Weights of a small transformer language model: 500M tokens, 8148 steps.
MLP neurons of a small language model. Each row is named by its layer, matrix (gate and up: input weights) and neuron, and shows model dimensions 128-255. Each number is 500 + 40 x the weight over its row's rms, rounded and kept within 0 to 999. Numbers have three digits each. A neuron's up and down rows have the sign that makes its largest values positive.
After each neuron's rows is what it responds to, as a language model described it from the Wikipedia text at the highest values.

L3.gate621:525429573462426480527491520499510495522510503503477501547570548475444490508472551454496494494474524450462506514522547579548413521438549517546499535456463553501559475418497499590459467542505463497417528533519525522527481508507501493561524462604534511443442523470515518522509520539439520480551461556496518482515513423487513504526489433515553499524491501497538561502484454450469456493476
L3.up621:460517410534453557495546488559511489537516486553481451491541532501502508432450551466469456477502595511586547471475461482537483516456438541441493459519456492586437489467485456550511456518416550499518504547512462531489505496443452514495521473520535416462394527578541542475504510518435505515458519469520484466532482507515494471504466395521545526489449528493489518515545474505452539563601
Responds to: Mid-word subword continuations. Second word-piece inside a word split after a short capital or consonant start, such as gl-ow, Si-x, overshad-ow, D-ann-y, fin-anc-ial.

L2.gate15:461514487481479525518520463430507444493449479516429534541538485459483441501493453411535454458514404537505454496417475508523563538543484459486509508517488549477533496485573511456493528477492507470474503508475433521501527474518527524557574444509527602573481505463472491501460538465534537491464506492521522548419488509477455539582519531544476509479581549527516483518440635505528525463589
L2.up15:525537466572465455496571479418450471417529491444496457502457517548429490483496498514434559509534461549554523540447533523474541497491463496588538427498534479523447542443522486558490445533487474506461499448472487479473462396468521489469546557525453449538482496443572440538515462499527507435545472560455503465548505511631446470489550545444522436453432472461479490549485543483454476450492
Responds to: Final digit of years. The last digit of a multi-digit number, mostly four-digit years after a split prefix such as 199|3, 200|5, 16|5|7, also in stats tables.

L2.gate552:517529471509434556482498555452474523470502554453467527412491443389520540456472499463485520479462488445530478468480466481458503442488507480475422454507522496506470528509546527508430566582569505534480480432506531505501471526499584515494515454503501479541474534502541469539526514467509399551486498457485466514522466496526538512508472513508561483473481512496419457523506493485464452503465
L2.up552:533514534610445561451486472498527503505483497396411478500508438525517600534499520460478443455477422431520518461503493470506530501523442530507510486556544523546541540447444494538485578540480545446510414461510529509480565551455557575481488492511479474556491490485574475499528490507433468522482514436566554497479546418489542501577462548525546430399493524599454507505462515510529411515500
Responds to: Closing span delimiters. Tokens that end a bracketed span: closing == or === of section headings, closing quotation marks, closing $ of math, final letter of acronyms (GOES, CCS).

L3.gate524:495444512478504547450483529416487545469517545523502493474549481420496511496508527464476555409518496546456500533522507467494525463522418401592536515475595483448531509474519503470517509429485499473529441470514546517445461464558462560486579450491504432495558473529536463479499498455524492467551455530465476537556586487574477451523492585524474495418506433468528465521439469502563489460489
L3.up524:498530504489481494429459519491533624531547570566475545522544466409492546528538536465382528506507481481439456469450521485514536522505467487581572504481470490496480527497462520430436408485503518477483498434509476498452487520477464483560571524461440524476555495556527493459449456527542466564444488510464477520449563441586526463505477501535496464485434450504502437459531544516578493477471
Responds to: Determiner before a distinction. Fires on "the" or possessive "'s" after becoming, is, was, or a possessive, just before a rank or superlative such as the first, country's first, world's largest.

L2.gate595:449528480479436488508530448525566525535426510496519488446545535476523518460538559440526458523471450527463512508484535456460460486469486434518561536574516475455479466456452545448536471444518455466508491530499471492489507427485540502459594551499551448529448513519537514521456581464498541564501451579474468472515513528512520497482458494496493516537536522482533513558459463454490467588516
L2.up595:525499542499436538439509451527496489511473551494517551414475476468562488445457482508457591534496450489577470570561511448454462504483469464440551581541456550552450532480469515538548493554521425475521479496538480470534528452459489488467553536497514488521522524495446489500478499504488524533537452532475502476450443545511404494478510455549509496528576467462510539586480484502450381535442
Responds to: Word-final noun pieces. Final subword piece completing a common noun after a split, often in tables or headings, such as R-ound, high-way, pre-view, 62.99 m.

L3.gate199:571554499553535547467459483463454463583497523546498516486526531491510457512478519526535444452536505542483510470466516494514431583461518502435486496524507481441388444455486482486468481450550535483458484506445489470595558429524480583573449500529446497465499449496527542554450439586534544467447465493513500524474500517505539478486454472495425513487559521470523484517567473561473493494444
L3.up199:504500443504497508564573457564531516427480493551525523540459482526543523496578614513469535566549525528522468508482465435522548504510494446487488523536495434561450528522551472537515474469461571517440500464615518550559554472498452390522374546474500572432457493557527479503512519436524420463500462591527495489537548461499493538456572517477527449497547488457502573536584540525481526476481
Responds to: Section heading closers. Closing === or == marks of wiki section headings, plus table pipes and mid-word pieces like l-ook, newsp-ap-ers, f-all.

L2.gate365:496583575437488485469450498524446458476401485577484570400442520472459551469582477531549458524552519471482541529489469527524501423492528537466489511530536503556464505494561517505545534471490459476513440502562487434458514495511527529584541561480573439517502501518507470522515540461504480459480558508518447503459523447494452491481485497532508555451507554483562468521411493506479459388443
L2.up365:518449463551436514520518429503544531508518483567503558471535522461562432498456610490536537455449457460532459537504536462494497555508495415434462467508531481516447467497482524492478486486517480428431538458597525520550472479510465585490476476542536466457566503456598520494510540539514493557486517482490529590558544498547571530506486458580505557515479499492513453416454545487442519416516
Responds to: Word-completing pieces, heading marks. Fires on the piece that completes a word split after a short prefix, such as inter+est, inter+view, Inst+ag, Bri+an. It also fires on the closing == or === of Wikipedia section headings.

L2.gate306:453418503395451437457434490535502459473514551568384471578523536484439555428439584494445413505517511425507486515501512498448535462522477513512531474514495480530555468591508481489466460489453534532493504483442491480570474500435452475516477464461440504450431422459531521492559489414476387496474523468507507501519511561502510474502570496458506475483493462441495535516498539558517493513489
L2.up306:529492538512549530538513458517432486512502518451481446493472453517511547510501563501507493551499581531517611470491530477547486543503542505471615530486443439475511488465432480513502473504498445482478383538525513495525561511539497516421495510440496507475485461472506505533488445510453530416481506479474508495503469435493528514505484498549397498486523499464538529498527580504539552619582
Responds to: Mid-word vowel fragments. Short word-internal pieces, often vowel-initial, that continue a word begun by the previous token, as in Sch-em-atic, Si-am-ese, Res-ul-ts, de-af; fires more weakly on "and" joining paired terms.

L2.gate252:583515484496617592561459539480506454495496557505609444492505548520482532516510505490528510506483433592518536458517472538558458481536534538430501520518484534510447430541445542499528531454477573498540541486483544434476530546500548468548461531468577491485468451519535483476539450515508514444551486571545488502527470484454502543515453551548477482553512458487491505428448477509472508490543
L2.up252:526513537420449567598528526522564463490536520457431500498476473473496486538502417532558506516467484579459525567454471426483580532412458499474533562494552484520509470431475503473545495482541518561530469489494507507448480535507546489475456534487485496569455583506543545515498475531526544516496524479518434510434496441448468548545508490539472542412489511497479541480524535541580496482562
Responds to: Numeric digit tokens. Digit tokens in running text and tables, typically starting a date, count, time or score, such as 1 April, 7 a.m., W 3–0.

L5.gate173:464502413478497549430508467415541506478545503519466424499561501440532474525581504543506477463586508488468547505511530443544550516530484517496535484523447472483529520451543546578549467482430542556473532488555446518506461508527424551429472504510476523539559483468532460510552501464522455547493528505528465515416560526539437481489503430429480532468512449523535485511528518549550577515544
L5.up173:472480588542469480496502527476494549457505537538474472429560495573515419518492503481555561489555513491500508505518462462519510486430499480560514517557490468602506483535494487467498472459505478477569512485572409436462567487532576489495559483413468539520504521493541394504523446456562592547448409550537485465489519562445529503568565409526487467539543505457574494545506474517542532477423
Responds to: Line-start markup, word continuations. Fires on table-row pipes and == heading markers at line starts (e.g. | Total votes), and on mid-word pieces like wi in Swimming, iv in Wives, ad in spread.

L3.gate666:439446495542438574473492563497515517446442477494478540439517462444477512568480500508521518492503460476465480498554525538408521591464586502504456496479500496427572491441519577434473533496478475485568564527517520482486509439461497438464533552502460449470488575460559527523451459582522486506485474550551495448571549536552538576543476519496511549503496475561527586474495493547532532492463
L3.up666:488575565501459516450477441488459508483483514501567503465487548491410476497612525486488533504440469482450483534521514496522512490491508507524514495469474483510537510473472559485562537485489527542538456570490449498491512501509568519488455427545566488453513480528484517535539520464478530499431509561545452480489509560474453492389425554426510512577458465552486506466488467580436473479529
Responds to: Mid-word continuation pieces. Short subword pieces right after a word's first fragment in names, acronyms and ordinary words, e.g. sl-op-es, Rout-led-ge, Th-ail-and, R-E-BORN.

L5.gate9:614497467472486462542538436524461535518446517454472519504545477473496523433518504474508490396539435501517548543491511466395493540523512532560510601469441456567480471450445486480514490501524540482504551507498496521498444500504548541508539523472455544583450462473551473489526466481552420416484488569552506530487476455516519505498485469506570457453493563505589486593488535552545504532485
L5.up9:466458498534523486628494537464496469470539504494477528492541417470461518474494513502530517409526533502500483504497495467500504514544503508500550577498460565506466458455433437521540525493388518532552591450529485465502450545541477420490493585450463515606536575430557561537458437547555488456471468440531517442467445503486484505470545466482511437426541496517481499431501523529450427534480
Responds to: Final digits of numbers. The last digit or digit piece of multi-token numbers such as page ranges, years and citation volumes, e.g. 26'7', 194'5', 17'1'5.

L5.gate648:518509494540502527506405497524494488543548509484502483495589422442491505539489528462497482557467420490602456462538536540538505506531481497494439511494531564542493528466514542512425554496477495527431542492502522552470430494473567507537537536504434446503422474532516538484509549546527444517487518526456498536504520441463522508525542484523537442525481491551493547539476527445488535436429
L5.up648:481533442450482485509482535477493462500462460517511505513485537491448426507495542491569580454443494520520506494517550502479547484536545445498470586520547456530468497486475426485514556490450439505515502453474457452476606524464532407490496598431559475510471544510493514504541438521506512483494502543505426498489531497488453505503531438512499456489480506436390521512528432504425527536522
Responds to: Heading end markers. Closing ==, ===, or ==== that end a Wikipedia section heading, as in "== History ==" and "=== Reception ===", plus weaker hits on possessive apostrophes such as "Temple's".

L3.gate164:487525577486451513415509535497455518492524506562460507447491524544476498516473516523538519478446517463509504537557445566529524569545509526483482508553464513503446512427549485469460514498533453477530534474512530462495461443467588516437571465477457572484506524484515457527475460495492472521477513536528511469556522537532516520563516480531505528543514522494450479484448452545472528427512
L3.up164:465514501564530510511524489521506560460557410534491576446470526521516464481553472424508483473491481505505527418482450530513462513513533501549471567500492451491477545567431537514500593468457478465524537557539517482489513493467536498393478498467526407461543445438467520495535493526504526553551512416431553452463412500465510537461469515451519550509454426456470543566508477483489563507502
Responds to: Word-final subword completions. Final word pieces that complete a multi-token word right before a comma, period or line break, such as Connectic-ut, tim-es, Kor-ea.

L2.gate265:472443562398514544525502468444469486490536546544597434444520475542488502465514550476478507519554505493555491517537495501451444454517509414535482486473464523493460453486498441530516475467534489443479561521468451491493538501467525503505543489499520494466478494526469494543522519484544470485534486537492470463517468524422473519521499547432530556467535455522564516502618496513503498489534
L2.up265:469470490475569519499531539480501471509490553555550429507467558515519544547406531509431468497505500495466607485599472467535496496529508502571499543545529503445483495536533473502434547423544538481523546485519489483497468583552486507480504485487507500518439550539499505499487524472499459431451562465517551567529498554517462529475496524488537482544564569515563454488525516515466554491608
Responds to: Table row-start cells. The first cell of a Wikipedia table row, right after the opening pipe, usually an empty cell or a row number like 4, 7, "1.".

L3.gate96:491529445511500568501573523537435461456455510459572524491479460544498556527446472464438518475485424503538554514498500524517445477523534542546499511470440547484555475460484481511505535542529521405485447519503495525499464457524510511485489504491498478522517546408508566532480423448478516501472504521522503458551453443545474485421539505511603398542576421496489436491445496516425489507467
L3.up96:515546493505543497510453535562449492457522480494519455519563529556497524524514468528471407566474446500542495496483519546503515468444511483469500496511581470468449374465452526531481510562506570558471526550456567524473439470506494461462521496547534520507473510465525535454516510538590498529456537575533562516460532448492519517475567480494506480520470579496502506541436592530479417514590
Responds to: Year-closing tokens. Final digit of a year, or the comma right after it, ending a date phrase like "In 1881", "In June 2015," or "On 13 October 2021,".

L5.gate98:534493514462528590501533522539531469451444501553613495449500526542534457547521534493536460479534508493514456420577510436513479474540544444455520513514533464516481513450488521561512477535482484463538541510500509460481542477513532530485509523507485455481468495524595531587522509516531497450549534529511502426498548454544438469522512524492541477548522446569525529508508464506441516470453
L5.up98:477493523466526508503502525557513506496461465435507515557464492508539423483518547495534593542420497508521435424439603476458493459519456555475517539520466475494501460462480467483519585503487507499502500440550486498511496489491510483456433510485522416468534529537570563557533548439493517501561512571517470496525512499532422470486480500522506436531512535477530414490465461507432488415491
Responds to: Section heading closers. Closing == or === marks ending Wikipedia section headings, e.g. Finals ===; also modals or "to" before verbs (can be, must act), and mid-word pieces (Climate Ch-ange, Public He-alth).

L3.gate397:503579441504554495464525452515509447483541511425534446600499377557471477512486508488548498513519425512475541433474484465499579435566513479480466478555519506497523513522458492524533501565529464525541566514522561442511454533532489463565486468496492482555489598472538517533456446621490549465609480470535459503547480514544548524454568474493522455464497455558535529506535493536534564523534
L3.up397:438520477511539578506425507449591515443514504467463468540443480524515520525506502482422520543532492515531509415446452497443531456454514436473462523522517515484538501553571443406542445545511520495493493477598528533490519487527494468601520470478473534500538414524547557510519487461533577461535511484486541577529503539479500520512538503521538443550534490466442487423534436492506528461522
Responds to: Structured-text fragments and digits. Last digits of numbers in measurements, years and citations (20·2 BCE, 15.·5 cm, 14.·2 m), table-cell pipes and headers, and first word-pieces of headings or infobox fields (Ac·ting, Manag·erial, Ser·vice).

L5.gate282:520524452398505572481463529545509489511567535502469409534449514503496508529582529422505512549461467549512548477485504463475553473479442510477518498519504558488529463446489512492551451467498466539502574478436521481505504496469550571533479501534525552525517450513499458593521489452428467527488532496498420498572442527515531497564559576542541500467427473560446530483462475483439580519522
L5.up282:540502421489584473479458452565592484450458536509500424467453470535441484496592509486466504528453516540537461553534554531475450533520518557527502432494521494567488497479475513426495519490590501501485552530523467507503538451519536494504494574556586475475518474502500462424489427489618545483559517441549440504527461504463476473516599586465459477505426444509492546510493532487525533500443
Responds to: Word-initial split fragments. Leading pieces of words or numbers that the tokenizer splits and that continue in later tokens, such as j in enjoyed, 8 in 8,256, fif in fifteen.

L2.gate694:530516582493523536445451527503512476480540504525461441491555493479523512478515476549510542517537455526479515518500546434492497446559481484534491473424473520526542520442553453463560501490583497505448513514519545555457564515509509546495566466479483480520523461451555517592489532552592456565459542462488456544518536496542451502524501485462542437493516521500456476591447555542570481490495
L2.up694:510542468503495487447522525559540489473480483566521503492512489420443504523574466475537498418465489542461522562491499494473520504500520483564505503458490557527506491535463467552574516520536562477504544493423564467473511505463419551407536495475544484549525444549475475511499507453565524567507477449438474438532472426466561475482534499552436551494482483524557480522526550460545537516456
Responds to: Possessive markers before nouns. Possessive 's after names and possessive determiners (his, their, her, its), as in Wolf's characters, Adelaide's teachers; also mid-word fragments like al, ar, fl (stalker, reflected, infrared).

L3.gate139:510465484549473487509476473478502476572520485486473524559506494524443522482463520437508477537446487496411459540450550440561443534491511450474471456445500548489519487540463540470510459565484464476587416484554516464543486520466479543510486522482418501420453453498487525491454492511556464461482422450515542580429446500530509474520491478494495507558462432447460518498525532548477489416426
L3.up139:461433552467415474500537466449511501522520513471465511544539494465475507555485596497568524459481484553516480542503532517570447485468446502571445515514460444558478513503488491387525444478466563494484485496498499485464480552515487541499486472542521469467459548501443448465533474525532536432570424537510516429515462497444538479448515592545469472543505421488474504531461500483492559409500
Responds to: Mid-word suffix pieces. Word-final or mid-word pieces completing a word split across tokens, strongest on "ial" in financial and "az" in Magazine; also list dashes and table pipes.

L2.gate369:407498509415442525496522511464476488521484560507477492538552514493561512452492487464503487494512497567575525397442494518507516471534455555459537461492445548485457491529551514506483496512476523449461480507568465476553477474534503498506488527533506483493471486581506501549452494449485515493484464436489556486481600529496528540579473450466516486550454436487587557556569504437463552526487
L2.up369:527517515496536491483567515540491498442490539375521397485619541524503534477522575495494449481481546445526503503446528511463494479433591509466497476468487492547465508449467541478494505438443435429461502490465431506497467491399487526536456557449484498527514484487523494518477485507440571523517525521450460517529577432494488527551474548488504600486424513478428563493455499506522486499466
Responds to: Mid-name fragments, heading closers. Fires on two groups: middle fragments of unusual proper names or words (Sheb-oy-gan, Oz-ar-ks, Biz-ar-re, Wy-c-k), and closing wiki heading markers or equals signs (===, = in titles, and math like f(x)=).

L2.gate253:489498503520527563414545518512529492519482452454516418425476514517542570510547541533474498432514520533497541510492452529468436478532480478464531535495516483493535422533505492579527548466539540505540506517499524534469498511506547512556565460502566562538516519452502477443499521402528508516534511547522435565441531515478569494504550550518546531503508513578494543483519466476441518446462
L2.up253:476540564525489569504542480483511482535509525540539469480480497517500520444544473470444517464490486522540543504487530556452576457487431535550518559466506520528560474492519539553450486511436527517485443476561553517528470455470581515491576445497560551433525460437490524546570526459441491517447509549502460486430532413471571527530560510441521526502533493491462506447511492460511485407540
Responds to: Mid-word continuation pieces. Word pieces that finish or continue a word split into fragments, such as caesar-es, resour-ces, att-ack, We-aver, fir-ing.

L5.gate458:535488435476454453502539489491553509498516487499491481503486492456442543513457467565484577480502547432487507448491506532496514480561490479601495488443459536520526450509450496554525472532463516464508490525437415463391488469437462496522478474472539530513507492495538512493491507533497517537501521495542524465530502522517498481523486553496522508498545483510534507467583453524583475468539
L5.up458:455540511442505511417499591483527517482488406538492552440475484450467539496478517500503481458513464468486493423530472487479583560500490538491523540500532525454548501605502534495546511501465475404512518446573517495452539536492513416562485490422499433430512509518497487537547473552465460537552496480494490447514477527513469450507523491479555469558471478496465508473559542585566532475521
Responds to: Mid-word subword fragments. Middle pieces of words split into several tokens, such as ul in Results, rescheduled and assaults, and mit in admitted.

L2.gate339:482521511522448447533416520470502503469441458484614478507487505496451517551522523491480461499505487575474496500542517448388572463543450521484501441446469499429546510503583514432443479483572440519517513514491459514480519513525497530520569510487503501525488555571494539471440569445485443544489542478539509527554498543438511514516478516476462526488502540494478474470500490467530501481510
L2.up339:518485503478499547596496490478507510530500496487552445469478544461435480509414547555492474482466475510493500443548490523409521520565514495502440425474481483415444515454476533419442487451524500509477499468465500542551493509429488464520458500456507542540421461441457514534421515495499412466472500502563506516546598429518535531464474545515565537559514475465505510423500521462509526459572
Responds to: Second piece after word-initial letter. The word piece right after a short capitalized opening fragment such as L, D or St, mostly in names in tables (Lia-onenka, Lé-rida, Stef-ania).

L2.gate557:531483526476460543565490486510524499473521529528512502509560507547497462549446518568544526487469486492440487410417523481522434480556545458518556520449449528529486474513528521528515526503511491495487523446510501499562492548457476433442500494547481504444469516446495497458516573518496482509476508505495486555558480535494566501500608461504431475598503519456449488516495581503500511459564
L2.up557:502566511486458507485537538514513407554531529493523513508474577524520495484510459502550425578523487485438520574458491501505437502547479522521478512431490483454500492444536520468459572421502545550481490569517545520421513534521423529562506484547540570525481552480521534477498505483562466560528549442441469430520499467446512464556413490517508498447470533445502487518416467491523546568475
Responds to: Row-start table delimiters. The pipe or dash opening a new row or list item after a line break in Wikipedia tables and lists, e.g. sports stats, track listings, election results.

L2.gate477:436522512512490501565552552480463555477526467389473495567434484539472490497489494451520506490483547542460477527542520575612462498491521493510490439402543479473423364563535501536486455418503489536523532486501491572492552553524465544499508571495499500451573470509576546496540507476501517540545524486490437447498459558533499450505465565498517458489455538573498513520467461518548533538508
L2.up477:527534455549486520481501464438524518429528559489455502511461524463462590457444489503446464491564550538486506464542547501483442521467491517517521476599510490490485476534501544485474506532538507494505563511501598469514488529518473494503465454521506483531511480489452554520494491456508530469489446525520547486488498483568495498474434492528553455434557454550521487541483455526522431484488
Responds to: Mid-word vowel fragments. Short vowel pieces inside split rare words and foreign names, such as the os in Dossi, um in dumerilii, as in Palmas; also sentence-initial However.

L5.gate133:482469465557496548509469509554518525587524572495511513540588498530516502587447468503423508524537428518554443456456523450528530504559460463595496508521451459457506427513533520496494468480488493527497482523526489547514485501512530483577590491519498501457493442491549456495491553487511558600514535449465460424486464487484442501500537547484456511593524546441518466516505435587617589494520
L5.up133:502464465615471499474495468550487454496461540491454544573521512536504448562561498481426522570472459497526472472531519550585522544562493434499511529455491486500553565574455433571501496509501475544508513477538532532488495485463507531537534521563427490440429554545567494451461500527510471479507492488445513420486556454456532468513514503511462509491484503492415441459464518527532506405479
Responds to: Word-final adjective pieces. Final piece of a word split into several tokens, usually an adjective just before its noun, e.g. parti-al restoration, monet-ary payment, manager-ial experience.

L3.gate302:509418436500545515497471485547422448542506487480532476478479452476505452492529484465507486498507452509588401534461519450570520467521418507453536508483506500476523474470359462451514587487502558465483449514536453460522457498499457516467496562449478412532565446538491462546489482489483440531436457486506456477476520560470450447489494449508512492486539512491455494446513436508427464389427
L3.up302:494493444465536457570438480501466482502457469445496520458533462518517593496496466509436515515504500424542479499472509559475554503447583514561458504507522523534446567444509480435496498503462530472469524468484542523469534420488507547432588536554464549486486518486569569545510484424507506496422543563547508486530626572551471556446553507510458518462495450443519488490483480468484523494451
Responds to: Section heading closers. Closing == or === markers that end wiki section headings such as See also, Aftermath, Seeds; also opening quotation marks and table-divider rows.

L5.gate332:478567572536498494546495504553538509493492475471442481456553467446567532455487454515557494389444474495472549493471423531495507634528462479437503493455507521514501503520509546502470520489474486512517565493471487490508571482487588540461474468485458511558552479533519542502460471539435501483439486480447534467462396524493538492557506458502548564525479439446557552518473472546475487521530
L5.up332:544468471421476493522520431555487446436518550460528485530492547494527458485532478480554448464465454512552530512471516520526515476535484569443587522611533493481558489507484447520497538455417537464539458512534490544521426532539503442493535518405520506585463440532442499481544548499463515495529533437510529473484516446562512619523569475455492507481466511488490536525482431516499569490492
Responds to: Structural closing delimiters. Closing == or === of Wikipedia section headings (Track listing, History, Group B), plus separators before years or numbers: authority "(1895", "October 1952", table pipes.

L5.gate170:510546519503464571484474460513492449462469531443558495503433559446479525509479446546529468567507482504496492419480476474364473465471454586551451552489497516463454479529499562480483507535477484549561474448521476439548543511424496476507535462430474496463552449472503452406505404479473556444477523494466436502549458518457571453520497540464546468508493475540493522474545520514482514489491
L5.up170:490503504578436460535509449498463483529482497490494407511468476526493473503443429468520501538611488497468501531596534474475493447432420569473528496546534520482505464515507496495436491529517487518445517528473522493542441503421535523502512486487453517479577542417398541515444496515492509473427510498505570513536495549460515525466549580480458575502450498518462538484550625500437487510495
Responds to: Mid-word proper-noun pieces. Inner word pieces of place names and other proper nouns, often in tables, such as Ott-aw-a, Ar-ag-ón, Narr-ag-ansett.

L5.gate611:461541539472481500410459458442565507421460516499579519473476493554528424464447430483448560472563435517471524477544554499474502516519474516486449455440479475482520463542541475518504435471473471487468534473484526457571459446416576495510544467510544516547484540511531555575461558532409512515573528466468524585503487540471544400536543495487475473525511460471601453556545510582513528499477
L5.up611:427553489530480452471605539506547539498600488514506404492546488502543457537518527510446427485474504477442488425561541501492457542481537498476481476529557491517532479502518553543493469534552526528544455444556471531495494492551491498466447518559503435462462484504573511441500530482556535505577510561528457497480436542493492552539511451541484489476550418450478496412472520545522409456537
Responds to: Mid-word continuation pieces. Second or later word-piece tokens inside a word, mostly infobox field labels and names, such as NRH-P, Vehic-le, Binom-ial, Rec-ep-tion, St-é-phane.

L3.gate447:519567493503543488512458478488468483564498450406551575456506469492525526460495485451438435446508521516486469537446520528482516500406588461563540478471505476516424558466449441451550474503521514487502521468478495480438477501439544556499462509561457543546569518434388509446523569537556490496479503462517506539405555558497540448512428488484480499540444568518468546513428498532515503496400
L3.up447:504479465528499515473491492564514473456528470517492517519510480529627437478561556406447469557446416433561407512469535525513467495475499516479510541597491509529516462492455512498507500486469507435532473431459446470484526545431547424450461539484528514473557546492479544494551525497491404459536491470541514554537505493526468486479429505517516546584450568524529436552485458519478503441469
Responds to: Section heading closers. Closing == or === markers that end Wikipedia section headings, such as ==Career== or ===Verbs===, plus a few word completions and closing quotes.

L3.gate160:484435484522458561561550479562558513470508552494490481536503451493412529477532512503478505445464530462460492535535562532415445535498499470555525496517499462551457475454480523552508518569462557485499535463429542560565558516500449466513458539489482574495468434549456528472475435492528482473416552534514453533409490548464503503505483480495544566466501490409521465517438567570516435436515
L3.up160:531498588540492517535502484551458504489491439522423522508541542512497552540479549445462526525499477483447534503500494561491460486531432493477471535511412464508535557523510520514466430529500504465495521472523529489547523531560497488458377490495525414525544446504472476514541429479507478476452451491482464521520480562549475437391549501553489509511487519453558441509494431445521510517534
Responds to: Headings and mid-word pieces. Wiki section-heading == markers, both opening ones after blank lines and closing ones (==Cast==, ==Format==), plus middle pieces of split longer words such as Ad-ministr-ative, the-or-ies and Jud-ic-ial.